From a checkpoint of a small transformer trained on Wikipedia.
Size: width 512, MLP 2048 tanh GELU, vocabulary 16384, 51.4M parameters.
Architecture: LayerNorm before each block, untied embeddings.
Training: a variant of Adam for these matrices, 7659 steps.
MLP neurons of a small language model. Each row is named by its layer, matrix (up: input weights; down: output weights) and neuron, and shows model dimensions 160-415. Each number is 500 + 40 x the weight over its row's rms, rounded and kept within 0 to 999. Numbers have three digits each.
After each neuron's rows, "fires on" lists the tokens most often at its 100 highest values on Wikipedia text that the model never trained on.

L5.up234:477557440470536556532509521479471498519478522461450502505519481466503529497505476495450474530503514497569466500498454478484576518511454462402472527531535536488459460465606569466494494461522512541474491532529544534492521485500436485475587499475433554495491540488527488522555494565425506486541426499526529427503485509453583502494465506491548506405442566608467436485522516536431472512519549551561550534519467541523463504517493470534532441442503524467438522534519531490440513510503540445502467491547478410514534515471468469444472471491464504474449487456465485409542468484500508517449479528591585568555538610487541490523497496478511490472526554468533430542487521530538469536488507517487522503480492467476493538465512472532502479545423469501436499501485512498493458522513554
L5.down234:462550508525470535467463511477535498494474439549522497519543478529451482500546485466532577470433532538490439535471496523546503461507499525540410481517552483515459406484495477492491483500486552548534515561448419503517491435515527464481519495515465479473589467482450512458535505436471464467558487530403553476472608496512509471529507488488460543524521459455488506513498477509485453483456467514483501528475514515551601486485467497586505479454488425553494495570487476534600445557538487555486446516512458532539520552463499563560462594505529476481491483509512511515448448478462432555460532507503492521518466444463547517535500464508526561443537515499556534448490528538566471512529504485483417532513563377484470546494450518532448547496443516499538488465550504485530441523489511
fires on: "-", ".", " He"

L5.up340:544476522505532424474478540448557533526508559512493548483460469466458492523512507497525529486579534469561504511511504552525500490447516534423479540489470519509521496519536491512550501478496526539472497573488563499508454519476464483510502488421452558525542536455570451518539525581532539569558455465455444473397477482542527488575486511539480477476490532501515504512509510534544488495531526494507458498433471506573462544506507514486510475504531503467524500486460518510530486555437555484545497510483486542432509486542495445477506519475564451423483507519464455433531491453516595448463526466490550534502507580414473512481479490494441497526506543494489484490451520499507469421484582474421435450493463446483477601503478477544506537541412427533494524497555541472503500578459531
L5.down340:533456487512492545494465503527519508488501517523521558571498554508582410520462479509528505464488529554501463601531488456509578484563475525520510528572514541500450520475545479577516517546582490583556473501429464501430529455502530524511451475509468466516500513501455525509523510592539470461472444476545456490501483468547509481527503524510529422507474491519603543461459484487462528566477535469555513477480464516452470521498534462462524485499507477547524485395507449498514537459473435461545561425420510483485528492481534459543522457518459402478439463500465507538522444446519465516538519526547508473517487489429421495505467477534522475484493497505509549536439484525561483518452462528491458474516469533552472515465484495509423529483541521548525573461536552481474480529471471
fires on: ".", " Se", "e", "ang", "od", "ung"

L7.up100:547524484517522422528535501449536564557550440437422460594582509438474448532459494465410511541530509588507516520471476484524492486490417445536454543449456530475577499545405491480566569475484389498463508469528510497514502516523461506501502479478504520531486545468532518495528528528478513552535486492493487486494559534499459464503475542494523530574502495468516475560428532605465554452541441542513490443505481426550497540432572494518521483450524440471504452621514482495505523527511469492523535455502506405502456518473483457437472480551482462512510518456450561497510471445502586473459536474473541550521513540532543533547509493525467532499486483511490506577522522461454475506522556576510464511505484555569496518437526420426524563462477494406535497488477546498475512505525543
L7.down100:528512470484547484573486537542483478469500459466451423471550459508502483564476480464544502532493494464525504474546565387474473549492527470484507401539482454515525494492502470512498430534576512549479427452529497475431510575507583455518468558559433507511526522494466565474472493464498543539482512514505525550425498435534490477489511512597538499488487556495495547456489460462490520519583598534555504457592468505558480465535463472569542511475506506423553489459523504508477447530562440520464440463485567553535480493527525482499568527457513466447469488480493516518479555509503481529471444500531570517496522427537549469480463581476575520496496465498503515485540578519509432533519549470527529532559415531466459480478546493520454528495501482554513519507618482472405461540563555
fires on: "."

L5.up542:481488522473558525462510554473527496500484498454492554477547455521487529519533591440513570511493525453490573430529485528473557558606551456502510491481506445458533518522548466571463578500517575541391467490483495544489512537466431471489527553437514404516500419488571450544479485553544588570513473483521484512508451515498563503520522482455498511482523504570602497456470521511503525461514513436402449528472545498563484487504479494464530519491542511396505502493445503518476467537513525527496486509456575495477533519519502466520477522452545480451442534528463499470508470457496520482522509459470535523435541454431513505491483484514481531513496506451527536540468525531486457466613502516499479471448512470538577471461427451466539469551388460503519497480466493505474524493483508
L5.down542:522509439524524521430491563487466526540487480475544498523536466484488480525480467514523521477480561499511453524519570530551546524484502431502493513481543551477493431471416512451524508490439480565478540506485444549475493479521560560478536475474451449466521541479467416511483568480492537462495453544461512505488515535529504475516484552482405464548508589489479556522464420541502415442467497471550513448537496509518487539380518466504476500524417532494494474536525569488498653481501433450493497455419472496505469462469545508526433506519508502481481552518469388458536552510489451507512503518575531544478453493530457471506497502503596421476482525543560503521488438452520498492463530447560484535533540517495441521471545444510476520533527505566440562470502518445534524561492462
fires on: "l", "s", "al", "on", "z"

L5.up961:509454515508581552500509506506515506472507498437547492538487464470452508529466528494515501509523450515508462508516492516535467443554537496460495431492545522449537442452565447514515570489494472471464488496547589567483500461491553533440443497499548516469495421495434489550556495522554587435537473566523517444528511448502396459505472467448462479490538520490529512464482569544516519447474468525504448561532547511555578442516503522486511532442529509497524513540507465503534498563477504450508583508535525446526547446497485468524515462509468526516480520484485526528511512484469530455497496481488518486508519479510497503517539469433502468470421513535608532461488464377544473449463594471485463495454546465506516518424531459516451533438478539462511551454448464447481511459520503
L5.down961:547485488478499564518530601502520534552474433489515494536507467498473514452505481547469556525523490526492350517540445503521495401529553542529486466571536545424495473468503510512532500554526501476517499453442450498458484478497532491514522484524461523512476486515311538532454455438512429447504502487463534538519480501546416453551451539506507446542462524463501520482508559483490488484498516502457527503496513501524548508498471552459499496519572523537493512440509414545424500514486500537479570469496470449443509470449537466554513493487469468536549535483510490462566532385518519486522446468579456508485541473477478484457499461548482494486496497507496507489513506409479534494531529519479515502403493536502486577395506553458408484449514489501481585405512489471542526557467515
fires on: "–", "/", " and s", ", s", " of s"

L5.up746:590503409529493498546453558482495480509529479399512458498434493454486447578471579419544535518474455480463525461529456527534544541568508441474424541570525514465542467493515438523479519467489544519513527462502490515517500477447512484472494514490532504472479547452508437587548527454538523556577491481468503542441488517531512488489441502470532541442489483497461507488463450507534454540503522453526419541514461491512557471481473484584543419437502478468475512460512513573482468511499509520507521584554526466443486567455488546505487526495547510544579520560533509478433496433503511444557535546526563539459542486435454480523468549464559427532500472524493486543517468474489454514458571468492573473444554530517601493541559535486455535516515497501479522504516429465452487534503482
L5.down746:493508503526568518491484492494473485447425536504418482465490438544425565480548476521433429495541485502510553516504431525485558533435463488500556504503494484485564514550532500506523499520555516519425527525523614549548411460481580491538515513544436514461546531502564482507442504426472528521471563512482485499431469456428496517573449488458425470483515613467585412495485503457483538514457405489469548469461583544540512591493504494475524532507513508538508495508459511451454440520548561434498515537471507520499502530520528473544472530520536503484526547420513401456541569582561479564482460517507510498431536543454572532520496520505499556473466544515492468463491486543488496524544468525508510411580501486465447467516521470477469456485512530458492483526453517464578501436471517
fires on: "ing", " which", "ed", "ic", "al", "000"

L5.up1194:471552485485535524507497481437520554546416504499499453503466488443545475563512461447468478453488566532491506501486462545450488597596490495495478518463555489525536503457506571555490507485493445483513421454539538529547511478463524442488480472473535487511470496489491459505521472486536559530551460550414440472535527544478561518523536477458517514509460511497524543486430550544491508444463480487518546516539493444599509554531489584542490462476526491414459495506439500489517528533475463490535435477538549467496563444482574486550486465500509430468536551605450517552544443464521498455519520486492537527511463534547476460529478563505504440427502492561541404503447556502535470483499597528453487495543438498494553441478480518541482547516453456504469523541482508479503478510522446
L5.down1194:501481503499488505490494466447483534553471536546481482469466500456476525556513456460479519469446569543499440495551458566495474544536463492498490540476513510518517447455539555546480543477525407471488457485536477478595540503530495492479504488469496474532459500520376460229487482475525537510529481488446499518543518526478573489505488519462514514526513512502505515479489553530493514448491426479466521579529514486517538502485468572532534464500517510462487492522448497496519513546490470492523494458546544465485533479469555506587665466501479461475497574524468508514506428480488470478505532487482543516544458539514487435510515544487537476491463509525500482471434543479544556442503526527479508533481473517511550477460492556470497543514479490468505501511475522476540512510503502
fires on: "\n", ".", "\n\n"

L5.up1633:413511531553533541556462494443516496495586493456504491471504511524482532521538573516470503430528475444495515486431467485495519509519584480534519464477531537512482515404468468508546478465527535531492518439475532549478538491474532480508458524539536521589506406474477452521485499530491583456489542450483466556528543515495550486481426578503519484436575506453472547486466607537582457452457548496508499505566563511448474516519562512479533452500551539512582457504465544514471492536491494542467489588572459536495520474526432466528486487431530447534523509554469463426529437504482506483581579466520519462520492488563456504470531501477553574448400574475461386441534506446488448460464539480519468513457534494518467419478459385500497489499445504512470518459546468493499488483505468
L5.down1633:488494510574471535503532528513472511475482522459466528534582498481543469566450510504463482430466422606509465546456564416473507459515538564543532498501435418458469522470527542442504442474545508540490504536518467504506500469513465521463523424502478463519531513501522534585503486444467486438511462529566496471508568505505448518487484459437471544496474499466517523512551547457471530509557544430570432506422509439484557493496507479453498448537464448440579491481484524519514488446496493510561509470503558462510472451496498580503473530449469491488408534448535524513512488488558552526414523507515489613476473490436490562502483494487479500485562509410546519550476469452532516455498509508413444500495464473538524620578544502454530499459524486520540518476494517549462528482497552
fires on: "and", "end", "e", "are", "et", "j"

L7.up1816:476507537464466503472476465480521534467441478516503455477510487459516507528569513475471454465448589486558505496579443565463499555521501430410519578509570530467565524526489521523495509477475412465500525438517491495600453544498549466554469467479527531582458565500468476458529520471483510535538530452438438476543505495446515569494459532371538555549424529469531523551483528509514509483531479530512579543505475408585492473527485564545559529463506554497513464510504521500518540571503530486522462464529566450547502466491553458519498515523506465463536516546451477558492448444542450412549557490460538448533460525517484443549464518531508484492510497571483514554471533507529483495555546491472480530527497465559510452474507563474475528601464467448470537523469439479557554527513470
L7.down1816:522505544512497495468495472502497505448493538498516490434486501484484548544517516456514522511524496518519491496499480500490473501490523484488522479526529500487499536451502500492518491479522484458481474487489493464510501522487536476498508492488492530488506467513451458004485513468521470486521490485516502512516518515466537533506494537468542515521468496537513482510480521517481459485515482527542489519492525492525494497520522497505489501506525520526519506516536498495530503536515480509504454524512522524483498487466512526492893515493482485443492517474431530518505512507516541492503507488470503503509480528475513459494481509514517501476507495509511467543481522500531476433509508495512447561468493512499489529511488532475476515494501511442497485514485508478492497549502490
fires on: "\n", "\n\n"

L5.up347:466522572565471475490579509462514545427441511494480520538484454496504411572478462497500556497487457576548467530481476543496506502494522538438470516442512462528439520414453551415609510494508553491474450550482502604573529497507604477451455516481498515512521522459494454512508488532473525432496514527425491522469557492478504455520510511478553496531478545567565574505483475609455518418473503504530438495482531469500477535471592497516499508495482489447536445488470461526512449467442522573492508509498470482554447525536497491453511497542470485484490472454508482440512511532498498486508540515478577513555448548504451523521465551562451549450448564436594482460516516533566479442537481519510536508434479509540485475445494466496456443547576528486473489492404526467457522514525455
L5.down347:483519434428514524542437473507456517522504466506487473526441539525517435419539528464532505465505542457460439458484542535468617599498469469539463502546477477539508526448456449504517491469513483586529558500514477507493541406567479553598485513514498525496524437495470511472481530492491494505446501503495488496470466532571433462461502490501444452428522492485511450451388470464500479516491495468439536468604409451511518466486525571513495550482501551511497488444549513497461535527474477495491512565526555486451557514505573502522556420429548485529484520501418443546431525492489442460479424499491490510413538479569487496488439528505502525529471460581432555388473544508464529543392487499501441492498496502465578557469469459518508528528514543541462462468445466465496553498422542
fires on: ".", "ill", "z", "j", "ig", " g"

L5.up160:459474543496540427503502554441495489464463552409530537498642487420546493474514463506514559507501520480466530456538478488523515432558550447526492539584503478480458552450507432520497524509470486532490448508513502530522530478504368538501543543440524497526489499493560437528478549465549506449543457472476458497458496499535533451449570501501424514490465530453536540537472498503538472471563548468539480462495501495525469515524477508497469506519452539454587482459525536463484479549529519522575485529529460566429561457518520470462434447474531447475449513503505563498517555557469532530513498468450472540416508499519505475494480509509523425448498496510486470450495531527489507439500479560521458597487503481632488495443485473555507504497493542412529539515531516545493500581436542
L5.down160:529492547566462577477585518526551493544448529520515486494438459556517415476505479561433469511445447556533452520530442528440490507493544567451543563455494499463493463432519479525491452448531474473485532520504524536476491549536526477511509504495509515495491577466517497542508531459522407494511524465464568521467626496559520575481472542503510534512451551472453533469545438514562443523500472425506463529465521506453494486553525504538462541481476529516524484462435512524467571435474488484514452459462522400458540430488496510468482483544456564550487476422424499513502564488433547568505527467475496496459525504443502529484545579452545469557391513487493572585502476546456504488447577519418444466523485506491530511513484522534472553574521507522499513568502472542407476507526538
fires on: "ch", "ad", "r", "od", "ak", "am"

L7.up413:511511536498569466522488500450500516503579502507516492531547506474426462516495492526454533550606517518492507530484454527493577488478485520453520447503550487525534520500509519503507545569527478514503430496514576525523550548489484522507548542448481496492472482432499500514557472524474495463557452459521465467380543462502440476449426535488504438543504518564491480468498473543569517492490482497406519486499477429523489496577495473474466432474521495433510470516507507478448475507488536561522468465501517514501572496549487481487474490537584478480527427449473483437485561451542537518560491489477555552567512551547427458527425495484441396507434539530494488502493507531582559485520483447481476492532503508456510524477489474489468588535527424368482475516482536425480477494543440
L7.down413:478485402441496495518440520485510522521520506399470503484586456455488483499502502464559471549470460497522438463470523463512446527485518505509550540514469494446595550565430498538516507492519530501528504533510483516479444502572489543547529535474531476552548543522585474537562521454544512448499484498445557545519411499446490548525454496541539593497479537538541520440437508435506535525537474534521501529495530484549411485563541550536518531463493553520493584557477527525496477427542500538489489473532431463538504452460515458512508514478504489454454473531477500511476434469495472552526514421578500440472432479470503505418495412510519482452478462610498453552534482455544507494466480468437551525491502487525541512551423535499483554500435494528456468476527506535425506515463494
fires on: ".", "ing", "ic", "eth", " S", " La"

L5.up134:482524487539515486520573486503609536508537495464517527527466443407500517510481474523447487495532470539506504479511459528401542523498434470516441529557521501451459453477509546517458466501464456529461516435509481553474514463498522521515506464530455459508419532393547493557514509568487476462521562461467506484503495501406516498574457496526510520526507548463503479505482501544527538503521491437495508501457427465534513498471557510466483445466525481475515496473479485548462630492464487551449507460564446487460524441504427522581436467521467545425472515479541501493523451443551519496575471501478465492473530463501504461468509507503478458508497543566576463556463478485470470449511510455531391415495487523501555515475507469552482535527495513498480565468485579484594501517570507
L5.down134:571439489575527524522572493527579576547487531482491493484494479438487527491496558484452512537536480499542518498497502548462477512570479562476535440496522517485418451497468455434489539464482525518500470477447503527460489498468545516522466552479514441409534550529430454635492524548501457478505560450480484487488436508475436411451522502471505517550438450494494471504562557469531500481524417481541467438486470485457481499518511476537474492488437480503518517517465557486528488527490462538496476427529510506538519519434503523473406466555504505531471487497501467510489474449472456511503506527516499523447515461514489445533500565552556589524448494521533555488517569476514438435496508489585564457513496458530395579491518531516491503479518415480448572523571536495475437476496506
fires on: " sp", "-", " tr", "p", "l"

L5.up270:467509471490549411483545532534528494560556498510480555535420490503494519452508504522434464470506475522578564573548527517435501513520503511492478494456462512484487481479539512485517504501517493513494518463461456592424530459493539464489503493549481463530463493482469455537544469552500587541495474487532510540495515480374502431507494518475548492517536576499509520465493598497419516465505404483536439415531510509458464518467466533563575471488515520445437532496485498531439481555447584501521503460547514479541506515533463451533471525444504458515448451552444498472552510496498422474457543493621560546491516549478500477504538545474532555571504501485551461539530570497508521559467489516535513547500515507576490468412451481532508486527509488446400525425529568401479569480482521
L5.down270:410509550477421523462464477493490500491494480472515538481498524469515548499448524508540568451508583516451568601449473447462543508447536572516533516463493461560539487472509539454506460442525517522558504519531470573522365462505543495478488518524513462509542526442511515486441530489511510557605524500525504452497474542468509501488511477393553505474492462461490524542502526595496564537444503495506502457578468567472428502492475517468497484463530574532505521488511572429439469506536457455469473478482516538407544498498458528534465516489601486509534521402506478544557520531487506459466406474508483498491464465492493423479526483500516496560468482453460546564502498524465486495521601543535605572504482511583483513498505471504524535497490468480482482500530475508515482490479468
fires on: " as", "e", " designated", " first", " a", " as a"

L5.up1601:581523459472532524551525500531479509470473454495468461465443496443462483511543480481478445497584498500458525531478536483426503474509491499493503549535499493491518493494515524474469530389535555533469553443461542489452469477445504527471544503451523574507537597490517479507522464524447511522546459510427484465471408483425510531540436478494528523441489540454497487517491502531539507474613500523475515481474462455520585525482527506486523535521479562501517525545502550468514478482492582362481560446564495496542508528503549450445461513571462484542424538466385482467501566528579414468533389464530549468463516420542514491476544434578530522506462477548463434511551543529504475476507485520549511498460555560513530469501532459532442547522437472504508500553403494521556529543549509
L5.down1601:476541514528493524569481462462501511464568562476471480513461486494475521516526548504574552474501520540509534507453483509508505575474464510489500426530521439543476476562522469441538542529501507450512489556514496520551525537523502437479522468570501527497498494499471502463479519514504542460477506510557456552533584533496445547477453472501461564520509507565447521488499452510492447556446438542566501490514512505526478509498476481556449479529513550512458491478570516398515475552542470598588511481541486603501588496515420558566581491399544479411541501485547487560485497506476561537510495568491422489440566524468428481551494616449522517454579464520554544506530540478442497476480540544473403487565522466566515516463516549488459466537533493471542553412551470505498445528448569
fires on: ".", "act", "is", "ain", "ut"

L5.up1230:487560539513513437544457537375494559511512537510496511540505516393523509572465515466421511441538473526446500472518455533578484549490461545479497494562525553558495488496447417432529492501512491538520535439557499557546501448484458485530476495532517469479491550413504470532482540499471536511481524455552457429517489515476478521519471487481461565514544495494563488533540574538506511481489476573570498493537517546538497479478514541507548502553531433463513416440484566454553537586514501490503523468490472492543515432499537480517473520513501507446416486515485466478485517466544501489516525524481503484512442471470520490470526528494500503598453546515462464590441494508572551455522451486548470510490497492478573480518550446493537544614479521425476505532515457392492547494495451
L5.down1230:524468503507515521516442609517488445484558443521472505586525445556511539433521556460523442512451464461464430548540520506493411498467462453506507545485480530420440419511433475497466505503507491553449520493549526515459458521531515473457493539475509476538500486433485431514591485449534410468494499488460514546479393519472453519483524583452537514584489470513450510443475511510454555519449499458505504510445487493493504508521475509558436476530518502539524470451502534552514483516572541453490544463426486547513515494488490509538519495602490494462541491467463583498490505411533438574464505429493563501504476458551519498501548518502486539557469459577454522426528477561510479515501502531487500450472510549480503564528521490492525479520504569475453489535528454583523508494469502
fires on: "ab", "ob", "ib", "eb", "est", "b"

L5.up9:524541511550521457507457513409515542469548432451506544387510480478536529553521522511431444482469479508507488475528443525525494493590506513452516534501456505484534497505451479464474526500588466529461518523476497490520517526480497464528530531550502525567538483461501451536498464520498484403498478404500406484471491482497437475491398520448448496470543483525496513429472517530482509472465489529530398487435573518502496568586533494589563472458526596431526498534393498446460511528538525464500517492511442561467514502514443483490466473548444496481499540505448502500556519466490528551487498445545457538517499591469549442489501440410490507433528528415549496466551561450556486428472545516433527561532534485491470484521467474533500523465513519513467549457568520540448522502507474
L5.down9:462478595474524525519551523491499518535511482505542439476504533516553492429473501488462479511565521526528530529488483505491536590545541567480509542497482491566502576564425456518532528533525432520483580555533578473553446553477444513549512558520475450468560441493556563502486564416507530545498539578572482544447479432480524482500544499524468478463473452535544488504608506532555482442575428443523499500467539536474495493519558484557499487522435464507471505480443550452528507476563435544494510525480532575523527509456402532524529500517468464493486524431514529469515448523600504523448493467486533502480486517466506564543460511532431529574472533466403474513494496502516509476566471564495520509426475485497497485614528488400530489536426528503425443533528525487463527516546494
fires on: "T", "S", "ing", "-", "C", "D"

L5.up1439:559485552509526480509541502514527516473468490436440490548494448443471561474530504519450554512456523522579522457529477454518562545481527539514490510561472484533505489467492442465523436463492527569530517433517546468506500496487500478467482525491506512506566521521494469539554553514527496516561493471552498487470505541504507511528530582541462429495482545467467501511495559526507475524551557502528478409484479460438496447519460443493581483505565558475510485484484499463528520553488446526505505498561496490457587542435490555556498478541507469486534495565513483467557417454489516503497526497481505523511491518540532531518421525464486518495424461494489452551499520493445417507485617532484478596547533520507496449490554429509383497497446455438491466528455474467514524520507540
L5.down1439:498510555508507502514480473527472501426504539502562470502491529522507517459519487457474445513546476457495501400522481492473515556451502515448518553498505504485543530575428496521502507464523481502495511479492448523523511536471492505556466558522523477474427453503557519570488484484444524536505486580487525592509550426558467501455438525557536526518520529498508537489559438453488469464491406534473507483520531454528572520525488485513476510475450564479520519507542443535519505427490452463566532494466511447543454425507491530425449517488426482520514501438506438561532481439470525463512567518455564438513372536492556462541545517503566516492510597639558552528475447482546478492436460439532511488448422478499451479454497481506478504520471545486552580467504511500525552499525461
fires on: "or", "ad", "od", "a", "p", "ab"

L5.up1088:419537520471498446502438528510534469508542505504505561512562472471509443497517444476516550447513557545477504419575471508463496466533521477522453431517526437525536551464462465540412571518562497484427449417503514520490556428475477442532506508470488506515478495462458426579482511534504474457408542532524535511459476570530564470522502514558503571560549496475539494456547496508485514548515492594408490487497458499581497445537510502482553441484561514481547435475473473519488562584455513497555480467547484536492487526547553458404456469448486467463492500519464555470474480498434498514497482482474553511496566499515464432514504504530569545507531549480498439576516486509451532528459499507559533500491486500535539471457456511520503526558450452502560481440536495545437524517486475
L5.down1088:566479463487548456433506510528403467494522546516551527506502576441553482525497514569529482448509483442412412495422573497524480501478581499516462528527550483512545510480501536471514494438487483474479519496473533606568578480491513523553555503463502488550495542541480514525465502490592460460564495549514454484520514528481447472463480432557549492529567557488465530495438471545519531482500431513553561497584475510529560511462442495489484438514467433475523560586490562510503541557466478559458540499518500544500453484502500513579449528540558571511554561494483489524468513538533420530459471549519566534450501501478519494448503543462530539522538474519534488491510529536492499510447472488463430529420581478482468494471496527555537519491521505519461544466468499474574497541493481
fires on: " ", "c", "z", "s", "as"

L7.up1072:452527462498517479513537481590498521561519514459489531413439507506432608554440502553455427518531568451606564514496523602527547498549500553459522482451443523503542419482511518496466448482453454498538484527427505476513521519452532393569458472465429515461512482505512487487550425501451474491489532589517466585533471526463489488512512467490508557536490531543497487537480527451487547430497503483501417440443466503568495494471484475542572450505443473518468540511478499535491564507564520454545495533553479546521447464505455466474464476529465534527472503511516503482498432494445476499572467483529565439504419518545542453536568521521470482522490543516493459452483630515531495447524492497505549542467555551521495545494587451453488509461538468532517563504430454507473454424545543
L7.down1072:461492508445483537526460586501478511517524543502486492482548479553525483485518476421477508505553459544522470520542513490480451547477574465473505406494514493561483511565470488564553548490537548531469472484573476505453468480460491502495506505521462487556567478500506504594501515437537479499502461533558484453485487477537497467501534502515495473439452491472487509437489507516489524541452435514500550549535471495440470459531458499497469570441612498535534492485536468501516496535529467520567523547440581577523540507497512522467508490486469513517633433454423480543498503459514515582527493482445434479465582486467461524522559482439515520474464475425498554538507481560513437557544477471443461558519491465570496470524469512513529489515466521455456507473519523489433477452453590
fires on: "-", " time", " career"

L5.up944:452498426471552497541491466470553574563463479491482455541445470471574545482554425497550492487481538595458508562500447516516510564560537536512453511511589530526533503448482521515528412421469466470527564463493467487559469424441503482469497428443516532464480531497469463492478563477564563490462474462465452468515512556548543503565521545487537538513440561515500467502502523531521552546546433506561578517518475458536487551551463555547505462515536494495507517464456551491490485519474506517527541444548448512534524442432499500549422495452495451383548526513556513553462437425535488467462545497531494454481522490489442469510474558583569455480446477467515503501443535490541493483568493493527505509552398509502506473406482535479441566519513480502476524531511561476560516475618534
L5.down944:517436492359453531522503459453560542494502517627499477477462464492500553510506512473519471513501585467565519451460457500520489548509496492496490486474457528476484503555531517524533548479509495488431544507515469481548504555530473499499539519483530497522475510546397483168507549454532515519523504548510479486496507519484552448468463555401562517550479462491528552521488541497446510426556501519474525545500543538526512516513479560552495466417504511573424465520435519507493479511475511485499444505526525439500488496522526466580639427500539405443526484548503495471506491479491460458532512509507533502485456535505478453497496523464480522530451502540557548492448473473480495507497479448476528493535466517509528499535493596516548442498479482479496536535505472508525532520517475
fires on: "\n", "\n\n"

L7.up1587:510448543536568481611484508535486517517544492451555478470557533474462537604538476527486451428513494573468486546556447545527488511558461543486502529532503509393480483498512444461456535492585431506472535549507530594499485461467431477562512539500516540520442549429536472514483591483546571471464547527498492498561465549511425520434440499529456533522495493521528532519560467517562513492556496491536528441529463547482458475521515494468515516556508403482509422514469503449469471470495491472515445462494425417487557548462484501531495564528529473495513558546464520465508500502464566563462431483480486559481488527435611501531531509499573421483496557462509528565518489525495432471458577549574532509482503486518521475553491448422472559566540461423545521448469465504535548522556488
L7.down1587:443511488533419479475496510519478491449527514475511541579504484458426545538477483523498497496404531507499456516539488510517493486542523543538453547408546544464555446508522573471492503464542476553498495474557510553503532450510485514538525469524533548477514480563388451486511525467462435466476502458560479532495569533544499543478487530476491594467469556471437557578470428490511452494529532508512492521507549606428439516518499495464525449467507473479474486472485538505491578472485562488502460447523451480519479471410464535516544524487531507491485483431478478512480562460458462528504486499504485524442467518532512483515496524486544495449465543429560570557526525421551420482426501479493428523512498515553527480504486476491545496493505547464485540475522440447456515524482507
fires on: "sh", "st", "b", "em", "ab", "r"

L5.up932:487527510555534554481490480536576529527465486444514446522504521450459543499505523455525456477488473542436494451440481451503518538473475473384420507492507572508485535491550575511549474500478446481448577462512434507464517493503512449476544481493488514533504514493573459568508479502547498467542396438499460494529519513525535533466540524516545497483466542571554513444487502556464499439552524577507440450524515501491485481486455538562457494462535503430513435494451490518495579525467519443451506438486469420474574495430536445488475515406460507523529600464463492375480483522538566463511545521546478460527482555524567492470445476433534528443470490535472519479414567424496523488508492433524463533507481480459564494503549460550493565544520473467435501509434424531488517481502489
L5.down932:475522488569543518498474463487581541530464515417540515523479500452481520516533505506467466534537390539458517450431479465535478561505462506429475455490526509485479519467529525500508548454470418519454509470510453520511518544378508439531532476517488509502532464383471458756463478529501507530457433476471404504486555437484491533492514517433522498545475558488515517484477452557493501518491496531480476432446517461491520518538477487528515500505535531514496488503504548474506482572525528450479493446502481507473561520526500478472409524476491483502478490522462500488564489527542545460521527499491497433452568509490504442467399544476496525475503508506527488487446542507492503471518529507519513504480500508454571534497504419556483487504465442440480491495482456490538529520521494
fires on: "-", "-d", "-D", "-R", " before", "-M"

L5.up405:470452565532484493518492474471514476467520570444552556489450444499483477532503516482419559537453513500486458429544479540477463523564536508509523455511503459438496436520475519567520493468503422529472424479497475555527486546464494464477513488579569461547484466487516466492545448547444467463506498523558412511520474406450481469429498457459514527476473525468537521511502500496454499457497484463474444491508523493523480546462519444533513479455479522459486468477522502468491494464443460525547525569492525566448593502611513484522481449454475441453486459473463492505439521476395621540545584547474512569456492517544528446492437537586493449486520565486530478516499532576468479519487468509559463530526508524523486469500521549532498505439445494499492581441478542502477468485521481
L5.down405:528502511535447496472514516528482514486511515482498492452517518435498516501478487527518538456448500562523495542523531529510536563510444473508471490533560471525441490468496494492512541526451488487463552507529484506492509512536545451525462527525461568528491497530494473509445472508471491454478530570513487493459550514518560465575524518499393533457514510516442567477472456510483450510546459495550561531484499470514437533501486471504530424596468479506519489500514476506487482494500488545436593390525482498415480517493445569473466544516495579518497566514519538507486515545516484496435436502506537432599467471407463510524498498439559560487502477457450510463428479448544591504535530575531487507490498477495535590508543500532533549429548483488462548574461458499501553456394440
fires on: "and", "z", "t", "j", "c", "D"

L5.up1542:499563451443492544443488535484579509530417567483507416425522534446490551544609526483492452476469539534448434432518517494488484587556529467457434448443521540497539445471444606591559520482536451536506497503516499503528541486508445526566535489491467533501443510432463482524529508550532549501487501570493437487445512522474475575471479493470498475494476494443526512547532432526501508406451495520435433486507480485483534443479401491545455450504480483440481479529446584495437497522414457488501511447562485504471486522496550493536475414522526485479501581501471522495526517483463498520455527467478523525522481436561513432476539471553467501511482505550450436573443538543578491486492532530503495477544537507514527504479501509478483552537450428513513489522430492491512569551503486
L5.down1542:468548513421492498522470455565498476545665473489474522515431494492479485523491528480491516519465578513557505510544458511478520509489564465533496512516466518499524498549545469539471492497505471506518453470477497476484528515521468402437452477450478513548560524537369507202520500483525477514495454483480433540520551539450517472545465495513548510535568527452397520479442511549511491495512543510458517571487460576500433488493506483550546486507487501439461567531483514550430532525495486510504433548451502510491533487539528458534649436405500445484491415508459489544565499509554500517566503502515470500453482542571458460446510547485565487504476514521580567535434501448541481563516585457409474515561468490506513519527446540539468568504491548490497488503501549490459472487511509
fires on: "\n", ".", "\n\n", "1", " that"